Weights of a small GPT-style language model, trained from scratch on English Wikipedia.
Size: width 512, 8 heads of 64.
Training: a variant of Muon for these matrices, 870M tokens, 13055 steps.
MLP neurons of a small language model. Each row is named by its layer, matrix (up: input weights) and neuron, and shows model dimensions 288-383. Each number is 200 + 20 x the weight over its row's rms, rounded and kept within 0 to 999.
Before each neuron's rows, "fires in" lists the words (lower case) most often at its 100 highest values on Wikipedia text that the model never trained on.

fires in: "to", "would", "could", "can", "may", "not"
L5.up1745,241,172,217,192,218,199,195,231,152,201,208,235,230,185,205,216,227,173,204,192,196,224,185,189,204,218,249,195,225,212,176,179,209,188,183,202,204,186,175,191,210,160,172,213,198,209,206,199,180,201,188,184,192,199,157,245,196,223,216,208,221,191,194,230,176,215,218,204,217,174,191,212,192,216,210,204,198,228,229,221,215,214,220,181,222,188,177,201,216,220,219,191,203,190,203,217

fires in: "i", "to", "would", "do", "did", "can"
L5.up290,187,189,208,203,194,187,192,213,171,200,210,183,199,203,199,170,241,176,216,241,176,213,210,182,163,178,238,203,176,189,197,204,178,195,219,192,196,216,190,201,176,191,205,216,171,182,205,207,223,183,188,183,180,240,195,175,220,225,193,210,199,218,221,190,205,226,176,189,199,254,198,233,195,221,180,193,218,211,213,202,195,200,207,223,201,200,219,199,198,188,209,203,234,219,231,204

fires in: "in", "on", "from", "of", "for"
L2.up402,174,174,203,225,192,185,174,203,215,180,185,206,202,211,188,180,183,199,182,228,206,219,209,189,216,219,166,170,178,181,180,177,226,180,214,217,212,183,180,214,205,135,206,206,222,210,161,196,191,179,198,190,218,238,177,155,159,232,185,182,212,186,226,216,189,215,206,227,175,202,173,183,203,224,227,173,180,224,188,184,234,199,211,189,220,219,214,183,212,214,211,199,234,192,171,188

fires in: "of", "in", "with", "from", "for"
L2.up1422,193,173,204,171,210,187,176,194,195,210,225,227,205,200,181,196,173,191,186,170,176,220,216,233,198,190,175,187,161,192,225,199,181,175,213,219,207,204,184,243,203,203,204,219,204,211,214,221,216,187,173,210,171,207,183,201,182,198,194,173,193,236,177,221,215,198,167,213,187,170,208,204,199,210,215,193,212,200,258,191,185,183,222,185,220,208,175,202,189,203,214,257,145,209,201,247

fires in: "to", "through", "with", "in", "over", "for"
L2.up1354,184,206,218,211,217,160,185,235,245,221,182,200,196,233,237,197,215,226,217,191,171,231,185,209,186,189,145,181,184,183,248,188,209,196,181,196,174,198,180,185,210,230,173,194,191,195,194,231,211,211,203,176,206,207,157,180,207,203,199,184,217,196,185,233,191,212,214,219,214,190,209,192,221,233,213,190,188,231,195,174,178,222,179,182,238,234,198,215,176,182,220,195,225,222,186,217

fires in: "of", "in", "de"
L2.up217,189,182,205,193,180,199,213,190,214,244,204,204,184,243,191,191,194,209,127,192,219,172,225,203,218,191,194,174,199,200,190,162,208,225,173,240,193,164,222,241,200,195,199,201,203,188,165,243,208,227,182,210,177,180,178,196,160,237,211,206,217,205,198,186,207,197,198,208,203,197,178,232,228,191,212,208,234,212,202,177,212,198,189,229,187,183,186,194,226,220,231,226,195,224,240,213

fires in: "on"
L2.up318,189,212,218,180,228,232,184,215,180,174,220,196,177,202,196,153,185,185,230,201,273,215,201,194,180,181,202,239,173,169,201,206,177,233,191,198,196,163,208,194,197,171,210,225,201,204,202,221,220,198,219,201,211,210,206,207,206,196,232,181,195,187,227,165,191,213,212,206,171,228,203,212,182,188,213,164,192,212,195,243,247,207,218,155,168,205,214,199,196,171,165,215,215,190,190,219

fires in: "was", "had", "has", "s", "is", "were"
L5.up293,203,185,205,182,210,193,213,207,200,237,216,206,212,188,206,187,204,214,201,219,218,219,209,202,200,196,191,198,218,220,179,182,188,239,202,198,222,208,203,197,197,191,186,193,167,199,220,176,164,203,176,206,189,204,194,222,212,174,214,182,215,173,197,193,197,218,229,168,216,220,193,186,241,210,189,203,166,221,225,195,240,216,205,207,185,190,192,189,198,218,223,177,206,191,199,139

fires in: "in", "red", "blue", "threshold"
L5.up303,176,211,205,202,203,166,213,202,216,170,183,214,213,213,199,230,185,178,210,175,211,187,201,229,189,206,200,193,208,240,171,215,209,210,191,219,198,194,171,175,209,233,179,178,179,199,172,193,188,179,146,204,228,225,211,183,198,215,240,168,184,204,168,226,229,183,213,204,170,203,192,160,169,189,224,166,220,193,230,174,219,237,208,202,214,196,188,201,197,193,205,195,214,213,191,196

fires in: "of", "000", "million", "five"
L2.up1530,192,187,186,220,208,206,210,207,190,196,194,182,231,190,209,198,213,211,227,205,228,202,161,220,200,231,174,208,231,206,221,186,217,168,236,184,230,207,206,212,215,202,193,179,189,204,212,211,176,187,180,210,172,183,172,201,206,190,179,196,200,162,215,173,202,197,195,209,178,176,250,188,195,194,198,167,209,176,177,186,192,206,209,221,184,187,215,189,207,184,220,187,159,164,206,215

fires in: "to"
L2.up902,224,218,229,170,212,194,197,194,201,213,218,207,192,213,222,164,174,199,187,176,210,202,223,184,203,189,196,215,184,214,237,171,203,190,202,151,200,168,216,215,163,217,204,199,208,173,191,221,228,185,200,166,171,187,183,199,215,189,202,172,219,191,154,208,161,192,183,225,192,208,186,194,220,207,159,191,199,209,223,191,186,216,210,231,193,181,214,196,219,218,248,190,222,228,227,243

fires in: "of", "at", "in", "with", "up"
L2.up1256,198,170,194,204,219,228,189,175,209,236,209,173,173,223,157,211,213,177,214,243,186,165,193,216,175,223,179,185,217,165,202,199,189,198,204,171,210,210,213,176,175,226,208,246,224,221,225,198,218,182,174,190,201,229,191,209,190,202,218,179,233,228,194,190,220,218,146,191,245,202,222,202,202,210,196,198,227,187,202,173,170,230,204,174,174,231,208,207,220,183,210,165,214,210,191,208

fires in: "to", "born", "up", "screens"
L2.up74,211,211,216,248,195,176,218,196,193,181,182,227,177,195,225,220,187,166,157,212,222,221,192,207,209,232,194,162,177,188,201,205,212,217,201,219,187,235,175,173,191,193,180,189,226,239,161,168,177,191,242,188,206,196,174,213,225,203,241,195,215,214,223,194,184,180,204,193,241,221,190,181,207,212,174,233,220,210,221,239,189,203,214,200,208,227,180,183,223,169,216,197,247,230,229,202

fires in: "was", "being", "later", "were"
L5.up299,181,176,196,207,221,159,207,203,214,188,229,197,222,189,202,236,219,238,167,238,186,207,196,189,192,236,176,190,159,202,227,184,232,225,204,204,196,222,196,213,193,252,201,203,190,184,212,172,229,224,167,200,194,210,211,184,235,211,213,193,184,219,190,201,184,175,175,185,191,232,213,193,234,160,226,242,169,210,185,215,181,237,189,189,211,216,196,190,200,200,175,159,195,212,216,186

fires in: "to", "that"
L2.up828,223,210,214,188,208,205,197,190,194,193,175,204,222,198,198,190,219,230,176,212,189,221,188,217,187,178,194,189,219,210,194,169,166,207,203,172,223,183,177,201,201,200,224,222,196,230,186,154,204,212,198,206,189,199,189,231,206,211,189,190,232,209,192,179,197,201,187,198,173,188,196,208,200,170,226,202,198,209,200,214,236,225,213,218,197,224,190,188,239,217,228,226,221,204,163,194

fires in: "first", "last", "final", "early", "second"
L5.up1237,185,215,202,226,235,197,214,215,209,167,193,213,213,218,221,216,218,183,202,206,197,193,200,172,215,202,186,216,228,187,224,196,159,215,196,230,219,195,210,215,207,192,187,207,149,201,187,199,174,218,247,216,215,204,215,214,208,205,169,244,178,215,162,188,214,160,202,173,206,203,176,195,212,178,200,209,205,204,190,229,226,207,227,193,204,181,190,222,175,170,193,211,173,200,189,213

fires in: "of", "to"
L2.up452,195,167,215,166,221,208,172,216,211,222,213,219,229,175,164,186,222,185,236,200,206,188,212,213,188,171,181,179,179,206,181,165,188,212,159,203,238,205,229,214,194,206,221,218,219,194,204,190,207,202,201,236,175,208,149,200,205,203,202,237,205,204,167,193,222,167,184,227,208,206,208,200,208,202,189,213,213,234,191,195,173,222,182,192,239,212,179,192,188,203,240,201,203,188,195,234

fires in: "a", "first"
L5.up1138,162,173,222,211,179,161,242,180,207,215,191,204,197,193,207,201,167,191,174,211,219,202,188,213,176,209,191,194,195,201,224,185,211,199,179,231,197,207,199,180,190,214,216,205,191,146,198,225,198,221,187,185,198,177,224,185,167,196,203,197,216,203,199,211,211,217,175,198,204,204,203,226,185,181,226,205,194,210,192,192,240,200,206,207,201,242,188,225,199,187,208,189,184,222,190,208

fires in: "at", "did", "does", "and", "do", "to"
L5.up1602,219,211,208,182,251,164,191,202,197,214,211,193,217,187,228,186,181,207,216,169,201,215,207,180,199,179,195,189,211,194,208,202,186,181,182,222,185,198,195,222,210,200,203,171,212,205,198,188,194,211,197,198,151,227,199,214,162,195,193,158,201,201,223,213,175,222,176,185,209,216,201,204,194,213,242,213,176,196,225,160,190,206,193,209,190,211,230,221,226,202,210,187,186,211,179,185

fires in: "a"
L5.up460,191,184,236,187,189,175,203,205,211,210,204,181,221,183,185,201,195,227,204,232,199,202,181,183,173,169,212,200,174,216,209,177,156,163,186,179,219,200,204,190,196,185,205,203,201,179,204,184,187,210,196,209,174,167,201,189,216,220,178,195,166,175,203,172,194,190,232,208,189,188,192,206,184,234,201,167,175,208,204,175,238,219,191,214,189,210,214,220,199,207,193,188,162,207,210,196

fires in: "or", "by", "and", "to", "the"
L5.up1431,202,195,205,217,200,199,231,182,204,159,193,225,205,215,219,214,190,214,218,177,223,203,209,191,218,201,213,194,148,202,201,209,200,190,165,212,181,209,177,192,212,176,218,184,190,167,230,215,185,215,175,228,196,185,203,209,216,193,215,212,209,187,218,206,210,191,184,152,173,226,197,202,201,190,212,218,230,231,196,207,184,223,184,206,232,198,214,165,184,178,217,204,232,234,206,202

fires in: "the", "a", "other"
L2.up190,186,208,194,212,205,211,211,214,201,202,178,223,182,217,190,174,229,217,183,189,238,184,169,211,218,233,210,216,209,232,224,198,160,189,192,205,187,190,196,162,204,207,182,228,209,174,186,209,201,201,182,207,222,224,202,180,224,224,213,198,170,192,219,177,192,200,210,186,187,203,225,221,186,214,227,192,209,196,194,195,176,184,193,202,187,215,205,184,219,167,212,183,195,236,202,203

fires in: "football", "with", "sports", "basketball"
L2.up486,229,212,196,214,211,197,174,210,207,210,206,185,225,209,202,173,192,212,234,228,199,215,196,231,231,225,212,180,198,222,197,206,181,240,189,174,252,181,200,196,202,187,182,228,207,232,186,192,209,224,177,186,199,197,224,191,202,187,223,234,200,179,217,205,201,216,216,205,179,208,231,193,207,164,233,204,206,180,230,208,205,193,182,178,177,200,200,190,167,182,191,216,180,164,216,191

fires in: "team", "in", "nonpartisan", "plenipotentiary"
L2.up1509,202,188,218,181,199,240,170,182,184,215,224,158,161,225,190,202,167,193,216,183,183,248,223,201,145,209,161,202,204,183,185,206,172,204,145,212,221,163,184,173,196,248,164,203,201,184,183,197,210,181,192,173,222,213,202,216,216,198,244,207,194,221,210,173,181,215,216,184,201,193,198,234,207,224,204,209,189,212,234,178,208,171,213,180,230,217,201,202,214,218,159,228,195,206,203,213

fires in: "well", "such", "just", "half", "part", "to"
L5.up1547,209,219,209,174,205,186,184,197,212,210,195,177,221,246,209,200,262,163,194,198,216,203,202,203,180,189,232,219,226,194,225,200,182,206,207,174,161,171,172,178,145,186,224,215,195,212,221,173,194,222,219,156,213,229,232,179,195,212,183,192,199,205,165,194,197,208,210,197,217,212,192,194,218,214,167,199,203,211,250,223,169,211,201,229,178,213,173,206,187,195,167,188,221,229,182,216

fires in: "as", "because", "in"
L5.up878,195,183,205,196,217,178,223,211,207,227,198,217,199,157,214,191,187,192,238,194,174,142,171,228,199,183,200,187,179,194,210,196,209,206,222,187,190,160,206,170,182,175,186,193,210,169,211,203,203,211,191,182,199,164,241,199,198,231,199,217,185,202,190,224,195,198,201,166,205,234,237,197,180,204,213,190,212,149,199,202,181,182,189,166,198,228,213,183,192,203,197,176,191,230,190,238

fires in: "while", "where", "of"
L2.up1193,189,208,224,195,223,231,216,198,231,229,199,176,188,167,212,177,208,222,219,160,234,208,225,192,174,208,182,215,203,217,240,197,195,185,171,191,257,201,224,202,206,210,222,221,163,210,220,184,216,194,213,215,208,209,173,163,182,223,201,170,204,215,219,194,197,196,194,173,197,202,172,208,156,157,221,212,208,198,226,198,237,211,172,216,201,206,197,195,204,217,179,201,220,216,177,209

fires in: "as"
L5.up1067,179,186,180,182,173,178,207,210,211,204,195,243,225,167,213,207,230,196,229,144,210,206,173,224,218,201,189,171,165,201,172,208,211,195,169,207,194,225,194,205,169,200,183,196,191,171,228,176,218,168,163,178,211,220,170,205,188,202,191,205,197,223,196,202,183,176,202,213,217,202,214,211,220,199,186,185,215,219,211,226,203,190,182,189,180,220,186,193,173,200,171,187,224,215,162,216

fires in: "of", "their", "million", "him", "the"
L2.up1671,227,205,218,193,199,200,174,209,173,232,217,206,201,181,208,220,234,191,198,220,207,184,187,226,175,198,186,154,166,173,193,172,195,182,202,190,164,221,177,192,193,225,206,185,219,194,204,208,217,217,196,204,208,135,195,235,227,219,203,204,213,160,178,225,186,210,192,207,197,175,220,217,202,206,164,205,185,219,188,189,186,217,184,218,216,203,226,186,233,212,204,214,218,157,231,210

fires in: "and"
L2.up1569,209,220,221,210,218,172,191,190,188,172,227,195,183,190,203,214,246,224,192,201,183,221,221,175,211,220,169,193,194,194,221,178,193,211,192,192,207,184,189,197,221,219,219,206,231,190,156,201,232,239,189,163,194,227,195,186,205,170,187,201,215,187,203,216,188,227,182,178,227,184,217,200,221,266,230,178,228,217,198,232,192,201,197,206,184,196,169,208,196,241,210,186,221,162,194,205

fires in: "of", "from", "in", "who"
L2.up985,219,161,198,181,199,214,228,178,230,190,213,148,186,205,213,214,209,161,194,177,194,159,202,196,198,205,212,165,209,177,173,179,185,208,219,181,204,195,190,198,221,179,203,192,167,222,170,216,268,192,195,203,202,178,181,216,209,203,177,161,207,198,148,191,217,205,209,190,186,198,189,174,189,195,198,187,215,197,218,202,220,212,207,216,190,231,199,190,207,206,245,198,217,189,243,193

fires in: "had", "with", "have"
L2.up1195,192,203,198,196,252,183,198,193,211,192,209,224,201,211,174,192,183,171,228,173,215,178,166,198,224,217,203,183,206,184,218,189,206,205,208,189,224,193,225,201,196,196,196,204,196,230,175,189,257,188,208,174,189,179,217,203,249,193,182,178,204,175,191,198,170,209,214,220,187,190,214,195,176,204,230,204,247,186,208,181,206,234,225,201,208,211,215,205,212,182,218,214,183,210,208,210

fires in: "an", "any", "one", "no", "code"
L2.up634,209,175,168,206,201,193,210,188,175,222,203,180,165,201,182,210,177,211,213,179,202,217,185,236,186,209,236,185,203,214,173,170,212,213,236,211,214,177,176,206,174,204,193,187,202,182,181,204,213,221,195,167,192,218,213,186,214,229,213,185,199,185,208,182,211,177,163,204,207,188,181,186,181,237,213,192,213,199,185,240,153,208,228,191,227,191,201,199,221,187,210,211,193,186,164,207

fires in: "during", "before", "of", "late"
L2.up1003,234,212,204,233,224,161,171,197,205,180,206,209,229,251,187,166,185,182,178,176,204,218,205,209,209,218,168,189,196,198,199,227,226,228,226,205,209,216,186,184,173,210,206,222,184,210,217,178,201,164,181,193,223,199,157,207,220,209,198,221,204,194,196,190,185,201,196,183,211,228,176,198,238,197,213,201,180,207,218,165,201,239,219,229,209,215,221,180,164,188,181,170,193,195,196,199

fires in: "than", "to", "from", "of", "for"
L5.up708,168,197,222,236,216,206,208,184,219,173,182,218,230,201,193,214,215,190,201,215,195,197,236,190,197,181,210,167,176,228,223,193,192,193,171,233,193,191,189,206,197,178,202,182,181,161,202,249,227,169,218,182,181,191,155,155,211,193,181,206,194,192,169,197,172,181,220,195,206,233,215,198,193,194,216,174,190,193,229,182,208,216,197,177,235,196,190,209,209,212,227,230,226,209,161,195

fires in: "the", "japanese", "his", "azerbaijani", "code", "professional"
L5.up280,181,215,167,190,222,222,159,226,195,171,186,195,178,230,227,202,214,201,193,217,260,218,216,182,225,180,195,192,201,209,201,195,193,215,204,205,197,198,204,174,221,223,182,183,216,186,201,202,203,219,214,201,168,195,220,198,219,227,243,213,189,203,234,214,200,172,190,175,192,198,213,212,194,210,159,193,196,193,196,208,173,184,188,227,225,191,212,186,204,175,224,201,182,207,195,195

fires in: "of", "at", "genus", "invalid", "aged"
L2.up1205,212,206,206,201,191,187,180,215,192,201,188,196,212,234,185,170,195,235,216,188,192,182,220,195,181,231,232,184,206,203,194,226,190,213,179,238,194,209,174,198,207,187,232,232,218,170,172,193,197,210,179,215,182,229,202,209,226,167,221,190,182,202,199,214,184,219,192,193,195,181,184,218,215,210,219,188,200,172,234,236,228,176,200,199,194,212,170,179,227,202,187,182,213,223,178,209

fires in: "to", "not"
L2.up373,225,202,191,206,214,234,174,213,175,195,201,194,218,216,203,186,182,185,215,193,185,211,196,167,221,181,209,187,213,177,208,205,193,221,199,220,206,207,188,214,210,166,187,189,164,193,205,165,217,191,187,191,199,226,197,243,178,175,192,215,218,239,196,183,196,198,181,180,195,204,219,193,226,216,223,215,210,197,199,177,235,253,226,204,253,216,218,186,201,233,211,194,203,195,183,187

fires in: "of", "de", "piotr"
L2.up851,192,238,182,172,249,209,203,171,221,187,190,168,223,225,204,202,177,229,236,147,215,200,206,192,211,180,177,202,205,216,205,200,211,166,217,200,197,173,203,195,197,213,194,246,180,180,182,236,169,198,224,182,220,210,208,188,177,195,214,209,211,231,219,198,164,209,156,220,190,215,183,192,174,206,208,207,208,193,204,206,210,170,210,197,219,198,151,224,201,204,262,202,238,212,177,205

fires in: "first", "per", "only", "last", "average"
L2.up495,210,182,205,177,242,192,182,200,217,206,219,177,183,173,157,193,215,198,204,207,210,198,210,168,217,207,229,242,215,214,225,196,185,209,223,232,146,177,187,202,175,213,193,197,161,178,200,255,189,209,205,198,191,205,213,189,211,155,207,226,172,206,167,187,228,194,181,192,229,199,208,196,195,189,234,166,196,215,219,224,214,243,257,227,208,195,236,213,231,186,190,203,204,171,201,180

fires in: "could", "would", "n", "is", "does", "be"
L2.up858,184,184,193,236,200,225,177,217,214,227,217,216,179,189,173,207,206,208,203,222,223,226,151,202,212,190,232,177,180,192,233,200,220,188,230,187,155,196,211,222,192,185,218,217,221,205,207,198,209,164,163,182,175,206,176,193,207,207,230,180,210,219,205,195,231,222,184,200,223,187,239,137,211,181,190,185,226,220,235,189,196,203,188,210,177,198,200,220,209,219,172,168,233,199,206,220

fires in: "early", "during", "of", "throughout", "begin"
L2.up907,211,217,203,204,228,245,208,191,215,184,226,190,218,208,200,174,184,207,227,234,201,214,169,205,230,185,155,200,182,215,200,227,218,163,173,208,185,194,214,161,211,202,214,195,190,236,213,197,213,153,201,202,192,214,184,191,218,182,200,220,195,197,170,195,213,178,211,191,157,195,187,186,176,201,213,193,201,186,211,191,208,213,224,214,202,220,170,232,178,204,188,175,270,218,187,235

fires in: "in", "of", "to", "their", "for"
L2.up1313,175,205,174,213,219,213,204,153,187,216,218,183,219,212,177,203,203,198,214,200,193,192,188,217,196,175,219,183,179,212,185,156,188,188,189,231,203,238,205,191,167,177,187,218,225,158,171,183,203,211,193,188,200,215,185,202,204,192,176,189,177,197,196,216,187,213,153,195,199,198,211,216,187,198,223,208,234,222,236,187,204,212,206,192,187,209,208,191,207,196,217,213,210,201,206,241

fires in: "was", "in", "are", "were", "on", "is"
L5.up543,174,165,184,186,215,194,182,195,203,176,180,185,195,160,184,217,164,188,192,219,193,191,204,182,200,176,205,184,187,197,198,219,198,161,200,223,217,185,201,193,200,181,183,197,148,184,185,199,224,214,221,224,206,188,196,235,215,181,234,198,204,196,164,178,182,200,241,186,143,213,196,195,190,195,186,204,197,210,224,204,222,183,164,232,173,220,189,191,193,181,167,183,177,230,209,210

fires in: "a", "this", "100", "la", "an"
L2.up94,191,198,168,194,194,159,199,224,201,193,217,221,188,186,179,176,191,217,176,229,208,189,178,200,205,233,185,173,184,191,181,212,210,207,211,175,174,199,218,225,181,213,200,175,178,169,216,209,211,193,208,195,213,178,216,196,204,192,199,187,204,199,225,207,174,199,197,207,237,220,228,211,155,186,211,209,234,182,199,230,223,206,210,204,193,171,206,197,203,229,188,198,193,193,170,192

fires in: "to", "was", "could", "been", "can", "be"
L5.up1074,223,206,225,181,193,200,222,190,212,167,189,187,203,143,173,216,213,180,208,221,180,250,202,183,228,210,189,184,212,230,195,186,218,200,199,223,209,206,204,205,207,214,215,201,190,189,191,212,203,228,214,210,212,197,213,203,201,192,210,204,214,174,201,205,232,239,204,223,200,162,185,193,220,221,190,161,205,234,217,193,209,197,178,195,195,221,187,200,234,215,218,202,242,196,217,207

fires in: "by", "aryan", "to", "through"
L2.up1086,162,235,198,175,195,184,152,222,176,216,173,240,206,191,206,217,175,211,231,180,188,188,214,196,228,177,168,218,202,200,171,181,207,215,201,197,211,175,195,228,172,210,197,186,212,201,195,200,175,192,176,194,214,208,185,207,207,198,222,176,207,243,235,225,224,205,193,200,208,198,181,204,171,216,180,182,184,175,201,217,269,233,220,218,185,198,224,170,166,227,230,217,204,180,210,204

fires in: "for", "at", "during"
L5.up227,201,218,221,190,235,198,178,154,175,227,163,175,207,180,188,188,170,202,196,182,195,174,204,193,201,219,223,171,183,230,245,205,185,186,154,220,203,193,211,226,202,178,216,192,217,191,198,237,205,196,159,178,207,215,185,241,205,178,213,193,222,166,189,185,197,225,217,204,192,212,180,207,207,216,198,204,230,191,190,221,211,161,202,259,222,220,205,178,228,179,202,217,186,183,190,208

fires in: "season", "it", "history", "to", "years", "time"
L2.up525,171,207,186,189,185,238,206,210,184,227,208,211,191,186,189,197,219,198,194,214,190,180,238,193,186,189,184,172,166,197,184,188,225,174,215,201,202,200,203,206,196,187,198,185,216,186,187,189,204,176,183,221,193,226,180,204,194,202,204,211,169,184,193,160,206,163,210,210,220,171,207,219,199,181,196,199,220,159,201,202,195,230,235,203,219,176,188,196,185,204,214,181,182,188,197,235

fires in: "to", "and", "sent"
L2.up482,216,224,182,211,203,210,164,178,190,232,207,206,174,179,196,219,156,234,188,188,203,189,197,221,183,241,186,207,180,201,213,146,195,182,198,221,178,212,210,221,204,205,189,205,252,220,195,182,204,241,200,218,170,180,187,262,226,184,226,161,197,211,248,164,184,172,179,181,201,196,210,217,197,222,190,182,184,186,229,173,167,175,198,184,222,167,215,190,208,211,197,200,186,226,208,172

fires in: "its", "s", "with", "their"
L2.up543,204,199,200,196,218,192,190,202,210,220,200,203,219,211,219,232,207,189,187,218,184,194,159,220,216,198,207,197,184,193,150,202,196,211,200,198,188,189,205,212,227,198,174,203,206,186,199,240,245,204,182,192,192,167,183,214,198,195,176,142,218,199,199,180,167,207,178,193,217,192,219,233,198,219,190,203,200,199,186,202,218,240,214,186,216,210,192,260,203,194,186,225,197,242,179,202

fires in: "as"
L2.up335,203,200,215,165,216,205,214,190,168,193,175,213,164,155,211,214,237,177,226,216,190,191,188,184,184,210,208,191,191,234,205,222,219,179,183,185,207,209,225,193,163,189,180,213,180,179,213,221,182,210,211,185,187,229,202,222,197,215,228,209,198,217,160,196,196,153,199,194,184,219,264,228,191,203,184,189,202,207,204,235,226,237,208,154,226,227,209,214,184,192,201,202,203,204,177,206

fires in: "may", "march", "february", "was"
L5.up134,211,214,219,181,203,209,200,163,194,222,178,235,198,216,239,203,205,172,185,207,203,148,170,192,176,200,196,160,187,227,236,214,181,203,223,208,209,202,181,193,160,210,194,236,168,192,195,191,217,147,199,237,219,212,201,215,176,216,218,214,207,224,202,203,230,176,214,207,190,237,200,251,189,221,168,170,177,207,213,211,194,181,207,188,140,200,219,204,186,168,184,206,198,185,195,235

fires in: "of", "to", "can", "university"
L5.up1388,179,202,204,167,187,213,184,200,186,189,240,175,190,186,195,196,253,189,199,231,204,190,197,214,173,193,219,206,201,204,166,169,209,196,182,204,183,213,210,206,207,183,227,208,207,228,177,199,218,235,183,200,226,239,219,180,189,180,212,230,192,214,204,188,211,199,200,180,182,165,184,233,203,234,221,224,176,185,166,201,170,185,229,217,215,189,214,242,208,229,200,187,229,216,222,195

fires in: "with", "can", "could", "should", "from", "is"
L2.up1237,202,208,201,187,209,246,177,221,239,196,206,221,206,213,205,153,212,178,199,198,201,166,184,215,192,208,210,154,195,214,170,183,197,172,191,173,202,205,161,200,210,197,247,212,204,202,223,211,218,203,170,188,210,173,194,171,213,209,143,192,223,187,204,168,184,211,255,186,191,210,221,184,170,207,198,197,193,177,184,217,220,220,206,193,214,191,215,211,188,226,174,201,206,222,179,186

fires in: "blue", "red", "lead", "black", "white", "women"
L2.up353,185,217,174,182,178,168,188,182,173,180,264,160,210,207,180,184,192,179,206,218,189,195,199,220,237,213,197,184,194,230,201,197,190,196,217,224,158,176,229,178,209,212,175,176,180,174,190,212,200,206,201,216,214,198,207,211,203,187,227,189,204,191,226,205,203,165,202,180,202,200,195,159,202,188,218,197,229,215,223,202,214,195,194,194,212,153,207,203,192,214,168,217,223,177,189,178

fires in: "of", "it", "anoual"
L2.up1408,186,233,150,208,218,228,206,197,201,205,242,164,233,190,212,192,217,185,203,201,202,185,184,205,166,186,217,195,177,244,220,191,220,200,192,191,208,204,171,220,225,211,196,227,194,185,194,191,190,219,188,206,201,189,233,149,213,194,212,187,187,166,181,195,189,173,177,176,187,174,223,210,193,209,137,182,209,222,195,215,176,199,227,224,220,174,224,192,187,185,218,184,164,188,188,166

fires in: "years", "year", "hours", "season", "time"
L2.up1663,209,187,166,180,236,227,193,231,213,189,177,190,220,197,218,206,216,175,230,226,196,190,207,216,168,200,230,181,241,219,221,182,237,186,206,191,211,181,218,210,212,175,189,206,210,151,196,210,214,196,187,199,149,162,198,255,162,214,220,178,188,200,224,180,201,189,166,219,198,231,190,171,179,223,194,205,211,192,193,213,207,219,195,173,177,196,194,197,190,232,199,187,176,218,228,191

fires in: "until", "by", "after", "at", "through"
L2.up959,186,210,158,199,203,169,153,210,190,207,203,205,152,240,238,206,194,190,225,197,227,171,185,224,196,178,193,221,199,199,168,215,203,184,241,223,197,202,209,213,181,198,198,194,232,177,175,198,198,181,161,183,223,198,179,225,210,185,227,192,205,235,186,221,158,210,156,209,201,193,173,211,208,185,213,202,211,190,218,173,199,162,188,207,215,216,222,197,190,222,178,195,176,176,215,227